config.toml
num_hidden_layers = 8
vocab_size = 32768
hidden_act = "tanh_gelu"
init = "normal"
init_std_qkv = 0.0218
init_std_down = 0.0312
optimizer = "muon_hyperball"
warmup_steps = 0
final_lr_fraction = 0.02
doc_mask = true
max_steps = 5978
MLP neurons of a small language model. Each row is named by its layer, matrix (down: output weights) and neuron, and shows model dimensions 0-191. Each number is 128 + 24 x the weight over its row's rms, rounded and kept within 0 to 255. Numbers have three digits each.
A block is one neuron, or neurons of one layer that tend to fire together. After each block is what it responds to, as a language model described it from the Wikipedia text at the highest values.

L2.down408:126132156089136142169144153147133117173121162097137135122152142145113100102109169150095122107131130106148150172153131136146129154128152125123115151116147203135096112111107128089138118164144152127139110135114123147083133107129148110133106154107113125116170113130107159111090157153136118118158121121156133111121087129163110155110146085143133139159123117123095165108118142154115166073117144131160155145120119127134115111114115117125073127142112126165128114107131163100140125147146148115195126125154120136100083131147110116101097160121130127152122142110125107108129127095154159132
L2.down577:143143166149062130101183111134120116141132158174117182112132101131091131169186114124113130084096151079135139165138116142120136128152146165093140132132099123113183128142123110127109086113112137081139131132124149095144113122099157128136114115125093158119116083107106189068102139143103100141139127085162107136141145152149099131182120118162127134160116120086133122147131125150115144120133127152176111133140134156124155131155142123115149135144086146079149110088157137148127107157140142149140152091162128109125153131149097117147118116121115089136132112141139128112101130100132147088
L2.down1205:119096117100103155112147123113133133096141128145104180195176163127122140117119143109149138110115155110101090135137136130172152116144159104131121117106167133149131121112155131136114157144127159150163153160126138121133129115129152172104126155154142142103162155082102146101127137126103149103107096149109118093168111116152151132109137111137141106152158111160144176158160148160108145155104155137162175134100083135117169130148144112101144128107129101101116125133145099084137136170118187146150161102167087119139076181114129146137164117150149124143094119118106121113121100106098124121
L2.down1992:127098130132115145132120144168122158134141155156081147133106151145137096125104098175103177125080164152094067147129125140136126127122162142158138140149105117067168137162091117155138184079102124156103111143159135117125104139101125117115134088117143128111147128079140117135099132101141117102118125173123121147149158160185132147190137128126115152122126120181138085114064097141106112149168116121131132135131156180119162161113139182099136137140157109110112138108144124149144144142157117103130150125112081138150114150138150114125110143134110137156113173113135128138099113093145143082
Description: Particles and object pronouns completing a verb phrase or idiom, as in "turned it up", "stick out", "Tear It Up", "switch on".

L3.down738:166128114114107101141120099141119134169155093141160145112143102131121146133112113122126154139147105121088133135137148136125121143123133146117108101096145144123127154158163131145107161129093100112110170129118144115143126148086105161207117176140135098142118117104063146136159121151150104148109083142143123150098113115111161152164184093106108100116127141129134116154119124130131119105120118128146122134137162112075125117083161092111120134129132154138117120164162162162115126132105133132118133123106122101097160101130127128124091084160124105103098125108100152149152141156106154124
L3.down1072:156149170145114163083167131127115156137140146093111135094123143120150095131160128169139166135113164174116094129151150134130114112116126112168101111136128143096126123093138077143065112113157136136094151152148162121115161098149097102164119149135139135143126162115099140141110144117079123147113145125126111157136127132147108115168136120148146139119105119104126127153153146137135101135130107189116097130110106137109130119119155157115121151103178086109109122133145121204139119120179122116151166148127087148143146113126098121129141094189143087139145112144120118125103101070129140144
Description: Words opening an adverbial after a verb or event, mostly relative time like two years later, shortly thereafter, soon after, plus manner words like differently.

L3.down139:161154112108115138118103123135121136110086138153099114100094160102119158157120123158137148101134166164164115146113140139119146141128146096164131105106153131136133135147136097145139114121154096160126080133131142132082157094117139139111122109114150111118082123130152138134130118132079122124169159124089157129146140111080133101113129121080104136143092137135109098132122139106056164098122141132120132145118135121169122109156149131111090146108142156082117115127117146129100127136085137106096161191105137104153143083196060178122151138114136136157117155145123120103117127153175175124
L3.down874:139148170120082136108173114126098109104119157173096123108118129102146125130177118171098143103119115108119089158165162106111135166149154139141114111104118137156131113127118106121097142124153135108121143122114121132108148125140138153105121126112134123100109144078115139134117120117098140110092151081135157166137137124123122128105146127122107128112125145145120117146137122132128123149057134178149120133100149148155176114089144120074102145113153081119104095131133095134095131158148135061148167117193101111129141127144138107133105101139147106149122144139140115142155089088083136160
Description: Past participles (or final word-pieces of them) opening a reduced clause after a noun or comma, usually followed by by, to or in, such as accompanied, shared, bordered, found.

L4.down57:126150123130111095156157141117140109118135179108131142120113143146114114129129129125154158122132109137140089145125099086102147135139167127124181132159179158101127143091124130147118129154136118122143171154161109107117076120120109092132123125135139101123123125129072121133113132108148107143090129130077115141114167170081118148121144125153131134150140125119151128088157123141123115118114094140149127105113166067126078153128144116144123099159135144112113128107191139150040144112132142119092099139084152099137076126136125125095178106125091115164131119168146079140142141149113137097
L4.down546:131082126119099106147113134132167166145117152095111127133101112141098143140159120151098124109128104137131151121121088134095154103130150110102137097101173148148109148066120120110089111141153149094111132147114174146150163112145105110095125135110150134150160081149138111121124149089096081137109140094102148122124114154117151102152076163156145113125183156119104107132144075130170120115165114171124119144065111122118133120142147122115126080120059111083145130083136127142139117165091127140114141106113089149137075155128114116096128089106162106120129071111115143106147082173129123123
L4.down549:197122126151128108135123135147104132145137151122105141115141117152100181183147079113107138105133118135111132081136142114122094151121148118154172128115086118125117132120130114106118140132110100125112135131132194112143139136082093115155104114103110105105103085097083166115125140116116104188122123147118090184119108109134198094142138103102124088150100111102132103118113129158137106098120114130130079135113167100133158082132149081128129138148117172116150106158118118172143119168121093127118155154131122099135177123155121115123103094138138104135079107132094137097112115127138133156
L4.down550:133141109126119108128160112143124131118136128147149175128129128091134066113141102156150152095119134138127122129126149144184121078142129136133155128156146120057149115152152104119124152108114126176106135107118161098145149111115114099157126097106110160124122109158132113089091151127153142089133087136120145102104145162139125143141132080167092159134159141169115128112105129141154150127134104125052129133098164079129148120163119127165084140124179148093136119069135148092113088110146136153122110108147150094102140141160122158114105082098154127146089143132117115108152186170125136089
L4.down1371:145130119113138147078086138129174078171078136149111161149122141140110128129102140138122099121130146072169139111110109121096137158146125121137199102130114108145144084146071121127120094152150164127119122152132143132164118159143092124079115097169092113098101120125120137109131114123123120136074148102104136141128115131162111120080101123117076105153157115115125117117152082118113102129092126135150090108148097105091085104160142119116129138156099126115094133068164116185126145153160116155143130101158156113098142132092121098159099161118137106165095147134116133127179139196164116086
L4.down1740:123131175141116135145160109160134135121083162145146113140142142147153068107139115128123136117096144153114097177145111120119108101131107132114127118152102133141106115118102139121105116138117137100117121133119151157131134126147147108109159140139135136118113191090152153143118164114135113120124115127107167142166136168138110120148127134103159161129119151107136136154146124113165134143116109136158134137122114115178160143137114137132118133131126079111135139166163116121100141143171144137117163094159137160162140141160080138101121108183150128106103114139132133135127111079154130128
L4.down1915:181110103111144112104133133134094152170133099123145117107126128120140091123116122146139152131090133142111155111138118141123110157133106114165139131170140110139143082114175120082113150128123140142075117111111131133112126116097116120096159135175106126132132141126157100110145117113109160126156126152134137116111147152156143131109139132132126150162140119104139134148141191106123147106084160148116166166127119096147182153143123131079146152144132132127103174130093093144139133164120102108136154105180136111135114124154148123148140124116156062163098119116095192120077141164149122120
L4.down2124:118166166099144108107134118121134106117137139146124104142091140111078103149123126133117123099116151145122143127117144088134126136153141142164134119131144096094163132141087091155131162118131109114098134124166140104123123142136127151112140109123122135155179134136150106089139092140176128113130113100133140097135124186140053124124152143127132114103122091137104109122116102075092177114173129151111117167131119120100119108109135147175109133183094111165102135096135127128099131118122144133114157145113159122170127123172137146123169110126141125143118133124094136144158098134111143130
Description: Final word of an event predicate, often a passive participle or particle such as built, took place, phased out, just before an in/on/at date or place.

L4.down120:094118118190097143127144152133075181109099113089137123169101107100169144134135130168115130120106140129136102137122149147155111128122135136158122132138157139102145117169186122142125108163129169135120189119111124132136139098103158106129142143163120096122156153080137154148141122135121161087113151127079115108149168139127111113142088122104095129159138128184179172138156109146164128122114147153174133125084100128165148141115149125106180158132125144125125072130146129134150115094177131130125152110119167102157120124126103148165119102149156100128141119148114136103157125096089132117
L4.down192:089151111143166121109107138182120135078160194171106095134147112110090142137148096146163094113112138129138166152151139139141140145123130118144126161157154188141123145134148161115169114112114104132131134112162138177076134161115139140106102103131150098110103164149110129116135179149134149130160122115134138155137133167159125142109077098099125120130122141175131154123139168133177116153153110110130161145130088084115157157107131117147130092108140148115102136144134112103097108140153158142174143101156099107137137129134141092150100119140123140147126101134129144080078150131144141137
L4.down606:177100175131101125145142092103084158102076093113127156154089137144136117148163144132109132113140093127111109134076177119150143154119096143097138098142177106125061151148108142156153124126114115126100176159168142152116117104098114041139151129174138082134092119140150161104112103113080110147148168132130106120120101102115103144117121100178138113084117114133107130126094163134125128095150136116138137122123163118129143157125146080122136139153149122112124130101133111111158122162111115155109135080128101157140160112177108135133099130139144173171099074142134125110125135134105141139
L4.down1287:159102131155166130139137122153107115138156135129137096114117165141131137139153103130141158147117139123133111121096120091081144153149098163162128140103127112078156153116098141173127134168130107146123087120116140115054148161066129103127099105100103126076108124150106107139109121130156111133100084098093173161123119096110140099118138178133123082123125125089132084151120142141126104118125119132130101139105139172103139155127143088144154123114129130148072169093155146133139168133133134143162111139104120162144148114180105181128145142137127101150115185138099098136093136097157184108
L4.down1547:153127133137095115106155114115128119141108113161114116097175130161113153133144084106118123078103156151143143099121148103139148081112165143162119155128132141121135103174134089127073128095125126141153105085117112176108092092130150124120129104101133150135149120104141126114144116135129139137074098114129153200165171119152147103133164109104125092132137129119121154081132108122123110105134138119197121173127115091125099088125161126127137131091160135138123120146111129107165152145105125129118159107123105117146157089163112154127140128162107131143161106142176126150103144113146157134
L4.down1646:131133147148109104093166137109076166104110113156117136149065116153136093088148097144112133115103133101101159154105125095116119117157067103140086092141121148084093162102163161134124120146144132122105156099111152122120110113108131149098132147120148168082101100115127125092119129184152117122087115128089118147150165124177183102133126148165153125118131065140153147132147113108106111153136140142137124121142114070162150137116109139132139117101120149082127133114123119137107101134137132128164178103148116115147127118140108124121148100152174116153137169162133087133118125095123118161
L4.down1839:155116121158133158149147122125140112081133134111126126158111147157122127138133130132123132154164109102127104098106121164103164119099072173144112110108124159141161135147115137143159179155101099121136133158123130142083157145080139144092098104121092156137106125111133127168097090157126137123130150104136158185146119076169106116180124134142155147072131152086137070139128126137102129102102142128143159133156124175111126097123159119070158118114112133130105136084142180106084146109165117103125105173145141107113134135149137174110126121129100140115101147094103109107157117124105148122
L4.down1874:108076101167099128123140124113115184119129172123065113156166140158141085114098125144110144158117118124112116123139148116153137060082096112152097156154136163105071145152132141124129101087112152103146151137110132114131101121147159115115164127148130131105133130125140140105127148127164111138097152126125113093176137115139173142113148139153152155104147157143135122104117140120125117139161162162117161139121136107134190135125131158142118118083140102129115077108126094116104114119136140128080157123177091154152099102130116114139131121170151191159122157180093128121148109136153180180
Description: Words that complete a clause or fixed phrase just before punctuation or a preposition, e.g. "of its time", "on his behalf", "thereafter", "again", "ago".

L3.down866:140145133126116138081153166127183134127135125102131103117131083145137158135109095135067096111130149128137113111141094127103104129119127125147146133141162112113133098134113091155124146160099098120090136164097140138134138105123145110110153110105094213131124167155096157128171147103132127149127126151144133143113130145167111152135143137125121090122145076096176155106166099099150117147096126133200167162143129128099118179095108106165133150122112125087106079134117159158170145113120129160137122127139130123130134106101125148145097104144136144122169125130177144131100135133083128140
L3.down1461:158082099173127109149147127105156183153117126156112164114133137153175072109190136155145124117112142117124119144147118124088125107101113107111113128100172119118081115145123075133135160144164126152134133108120118142154106140103129121117148101189147150120094141157093143127132168118137122095145156112113129129146131108156115165143121117181138163151145109118145135128114105107149106124110145184145149108126144106121109148122118139127105166131097155102099106122146175087109112101139142150100142106137151086107150103148131128112120128161072114174157124185114153102146140152125121137
Description: Main verbs completing a clause, mostly passive participles after was/is, such as was installed, was built, was released; also take place, exist.

L4.down62:100124158163108141137118141096101170105115136164145118142136113117151140119117123093156103134156087120108124089106149160121158120089137129127178135123139123087096136188116135160095126125135098128178135092138115095173159128129096140143145155131100137151137109109144117119125076150081126121161148113159149125122151117112131142168146142141129118131130155158080126134072155129152104172125146157160097085181112122127091081108155124136115149140123116104140134130143116115183102105129143128141123163147091154165120124115162153102169133122104110176129121149113102146151096142143135132
L4.down144:109135145153129095073149121140136148151116148088144151127113143144149132143137130141116101138155134080084130128104099165138099124166104122171128124121115119133123118118161137132133158123141122142075145152134132138139130101135079126134113161147117126109121138133138079114128148108152125076147129136144108104129133121115174148132084139102106108145170125137116157085139135086164133201098107131138090102129169105161108126155124099109082130119134106138151084087099172070095143114160125115156169131193114139125116152080128132163157100094149118128195156169113092157110154155099132104
L4.down337:118159162164145134117131086164106159114113114091137099122146122122108105114133141122140103135160134137091087114149117114139056117111067152107117138179160165073088152093148178091107115109100163103101154114106133127132104140103105111122161130125158162125122100107099134093115178135153141152113136100116157131159153110120147111128147130135151135120125154138101135095150131138133113159092168129121118144104158096152165150137152107138091124149128092107168126116124111085142116180170144146147166110126120114112098140116107144115118153131106104109163115146097125148140140129121106132
L4.down493:151110150138167126162143123144146111129159115099126166147142112151121169113100109139094124131107114137111123134125151123100110114160151135102104139133099142156091154126142096139171155140119115146096140183131125109130095146154142130136118152150145156142148180141093116084101084127101116120076134148116141167138121164118135144110113145138116111132172091148130106154119157127104107119124120127123093136126113072120094092144095124080124169126156136116128111135142144110130144131130081126157089114141110133099146141106118133136188116149146060070129148133167126142122118124074100105
L4.down769:131171121095141106113147175132140091111111127125128139147131136076134120139144093170110153128170139102162153150143148142132109145148155069111143163126115132136119141093081106107124159145154101120165172107120147116094147128120120113151132126136132134140122119129152122125143114115127113127117123111096162103127112122172139124143145118143135160128096089160155145084142147143138156118110094134131105112156146142097134092127108124124132151120153133164050126118121124165093155135147137127126129122151121133136111087133160121110133133132098114086119141087136093118132163127149116096
L4.down842:160134129110142148133147127161118157132096142127126160121158137126161134126160140142052138139120093124138152130176125130132130106140074094146124148144112159171121124185135079123138122098136166120084103125126184142105091083102142114065134131104133156117126109159147117142149148118170144097136136153127092121182174111195131139162135147159128123152102126096140116138110121161096126137123109173117144161144147098112140099102127167094112110125140128108156091122121145108141117170138104147113130141122157134095125148167124147116120101125130083116136141121114159139096097142141121114
L4.down996:140090133155155102066136105165100126097120123109107144132126165149133151131168165110079158179144142132141139136132094091145120137124131099120108132125132120138173142094131155140158118111086163175126136151146171134090099120130099141143127144112092106119150153144150156119130122111138138062115110096085111129102122117126168137109124101136152123129125160133133147113082120121134144140114078143165103124129183143079146133117099133095155146151147107155127107136101150077115127182156123116136115125123157123106110150153162120157143154161130139130105170203161163090096124097119111137
L4.down1761:136146152122155125144153090142089116117157095129155134122145090103124105130122102110109108098150120136099103138120150160101106141113119132152081120142138114173142123105162122152111130091133124112092143098099159157113134140124112143130161094137144111093135178096107145132165119105128158128158111189153117155133133123096132134116121125121145157151115131189116100139118098157165116148142174148124127108124145111106149159137101154118129089106146077103132102124137155136100142137128149134120113132172132146121140141132121130137163113135113091114150128150188139172108124141111085179
Description: Minute digits and am/pm after a colon in clock times (9:00, 15:30, PM), and weaker on plural unit nouns after numbers (years, times, students).

L2.down181:115119139136130118104115138095091122126164113124144081142146157157156103143142130134155134125149144117102129133121118093133090133127155140128121096122124111120133111104143131127133130150099131158165154145124109129118116161110098126188142121155126165102099159135152133151145130125158129081159149123155113134127121165125187103146105143131146134102139125110117132160094133140139130116128102142095128160107102114124088141137133120126065158126094151163133153106138150151093165139119114154105102093147156126176127049136167150097151111131103151107132132147118076115143148125129089136
L2.down1165:160173104153134111101106131126121143104104103139113116102151092174077088186098097118185118105159136121115153103123106132146113142104125123041114117122139123104124134098106143087131172152141144127125115160173131103189135143100146108114163128165102162136118142081130154120150124146141105137119127083136117181139145112151138096110147154145153121164112110081163110157105125124115102171142118115132127166147150124169143131141129126160110167124091112116158124166119150111150102155131130136122135142112148127144139078118126171133105139137125107134102098117136116098140106105135144080
L2.down1389:122126108128093175100162193138108142122109131104106147091127154122147093164114169099082154138129087168150148102115148115103134177060130110151156134135126106137120124113133113128122161135124111125092121075182136110133097115125124143124154125121152123134116168103148144135186109125147157153116101142158161120184117109164139119168149137135101107175196068092147171178114084107119119103123173136173127138154118103135150111116153107127136126123141161073098128116140159145132138130133133125115077165114089112139109128116133120098122148131122096142136142169143153125123164142131092121
L2.down1818:130158125088121153135153132136146158134142150139113162136148078170117117175098134174104139109120180135113154084160149111137127080092160108135137143149118137121120109117098111156171146129134127125158093109179123136201144105125126149126178165112134146129110121105120137103117125132140154111113115104113118132113142133161128160030167100142116096169112114147104156146106071137103164161126143177105135143138151128088163122150129100139123147121079129147137107106142111131114101158131102078138136138130144097137115143109149124132110124112122120116100135123096182092130106107123143141
Description: Head noun or number that closes a time or setting phrase, mostly sentence-initial, e.g. during this time, at that time, by 1844, COVID-19 pandemic.

L3.down17:153098132129140134092148097115112181138140145117132136173137146118176161130163120107191119124150154135150148109135166124121114098096165120123147132101131135095146162144127162142124146148108111122101102124141130116173118193169104115135119135141140169197110159125132170115144080100110147083134117093118124185163142137102104127162106159134100166113104102130130141117148113166127103114144141132148137118114159129118122126116141093132062140138166149103135121137136113098149105135186114113155099111140107128103098119118163132137139121124143139134095118115135119158156102177152081114
L3.down2181:165135156137124140125120163106151122144157108150127112138137129166110178112158112143134134115107128105103129134100129136104104142157139130158168101106128136089090144157109131164138089178153125167124107159116161130119079170148153121137126125139135118147145154076150126093113091116119115108116151133144131144152135129165141111135160112142100144165127145145126146129073144151107123159132139159124122158170115093124107076114116140117121144114128159176126105129169146077096115147125109128148154172144118109120176142143133120133128154139126134120189110144147123166106165147127134133
Description: Time and schedule words describing when something operates, such as Sundays, service, pm, hour, late nights, daily, broadcast, including clock digits.

L2.down278:124141135086125125112118126140130088116147128143106161105135129138146149120133105174154097130119143121149117133131114149150127160164190136146108162132135134102175129091101117110163148113123183165138105145145117083162101122089157117130143129132127133135155083101135138111104128093114118120103161076118167145175144082144129108123137147135155128141111142140126133141124120134105163127125094159118109139082128146179166112132168130105113118120121116133102159049177138157134129164143140137165144113085132111149112139154136147136085154140151119121074126101094106072134120139119158156
L2.down412:126129159126105135133111169140107171121144090114153150128103082085106130115093110164121155131192160131118130133133133091147106155102155124143114129175141108097123118115154097082105186158158138102116147142147101111096108157106101145107123166146170150147146142121145096150130138176151144118157129082136136166143122141128146115107197141142162136112158155128128122170111155172095148109150145127127117095126146144136169126134165120143139133129120167130149175104140107110098096121106131150164118107115134122083137111135126113117146196182133125150080105135125167157131170139159148146
L2.down880:155117159111153126098079073107164098185131127133108134071140137167106116159125158158089120124170087151125100162099170140114123163133158134107123138108179091152114161115128151138107150126146128135088140120071133101158098125115128110137157123119113117169131110155134107125142134136090171112105126122114136123163158085127118142147128154149051132142122148154112137120154135108090129088127126150158123119107124166180109109120140134153155167143128129101097132068147159087159098143137101173167148119153152129128127151108146149120121134103125083133130141112106125133118135127140115116
L2.down2219:075175116105142157155099135125110112167104094136107146151160135096190096175146150133067133146109130159097126114153155120140138186161114112102148155107114166110168135110134068117120149160166128139139095119156094138118094108076094158129101091147158143112144114103123159106097111085113097128116125110131116136150115125098120162092112154120141150145112122125120106155129108138112116132121131141133105176144125124158159135112181098116117097147153139168152162119172112120099121172143125126127143124115129142117124077137122137119127170071080082085068111083136093139179136119108129138
Description: Past participles and event verbs starting a sentence, table cell or clause and expecting a following in/by/on, such as Killed by, Founded in, born in; also opening transitions like Also, Subsequently.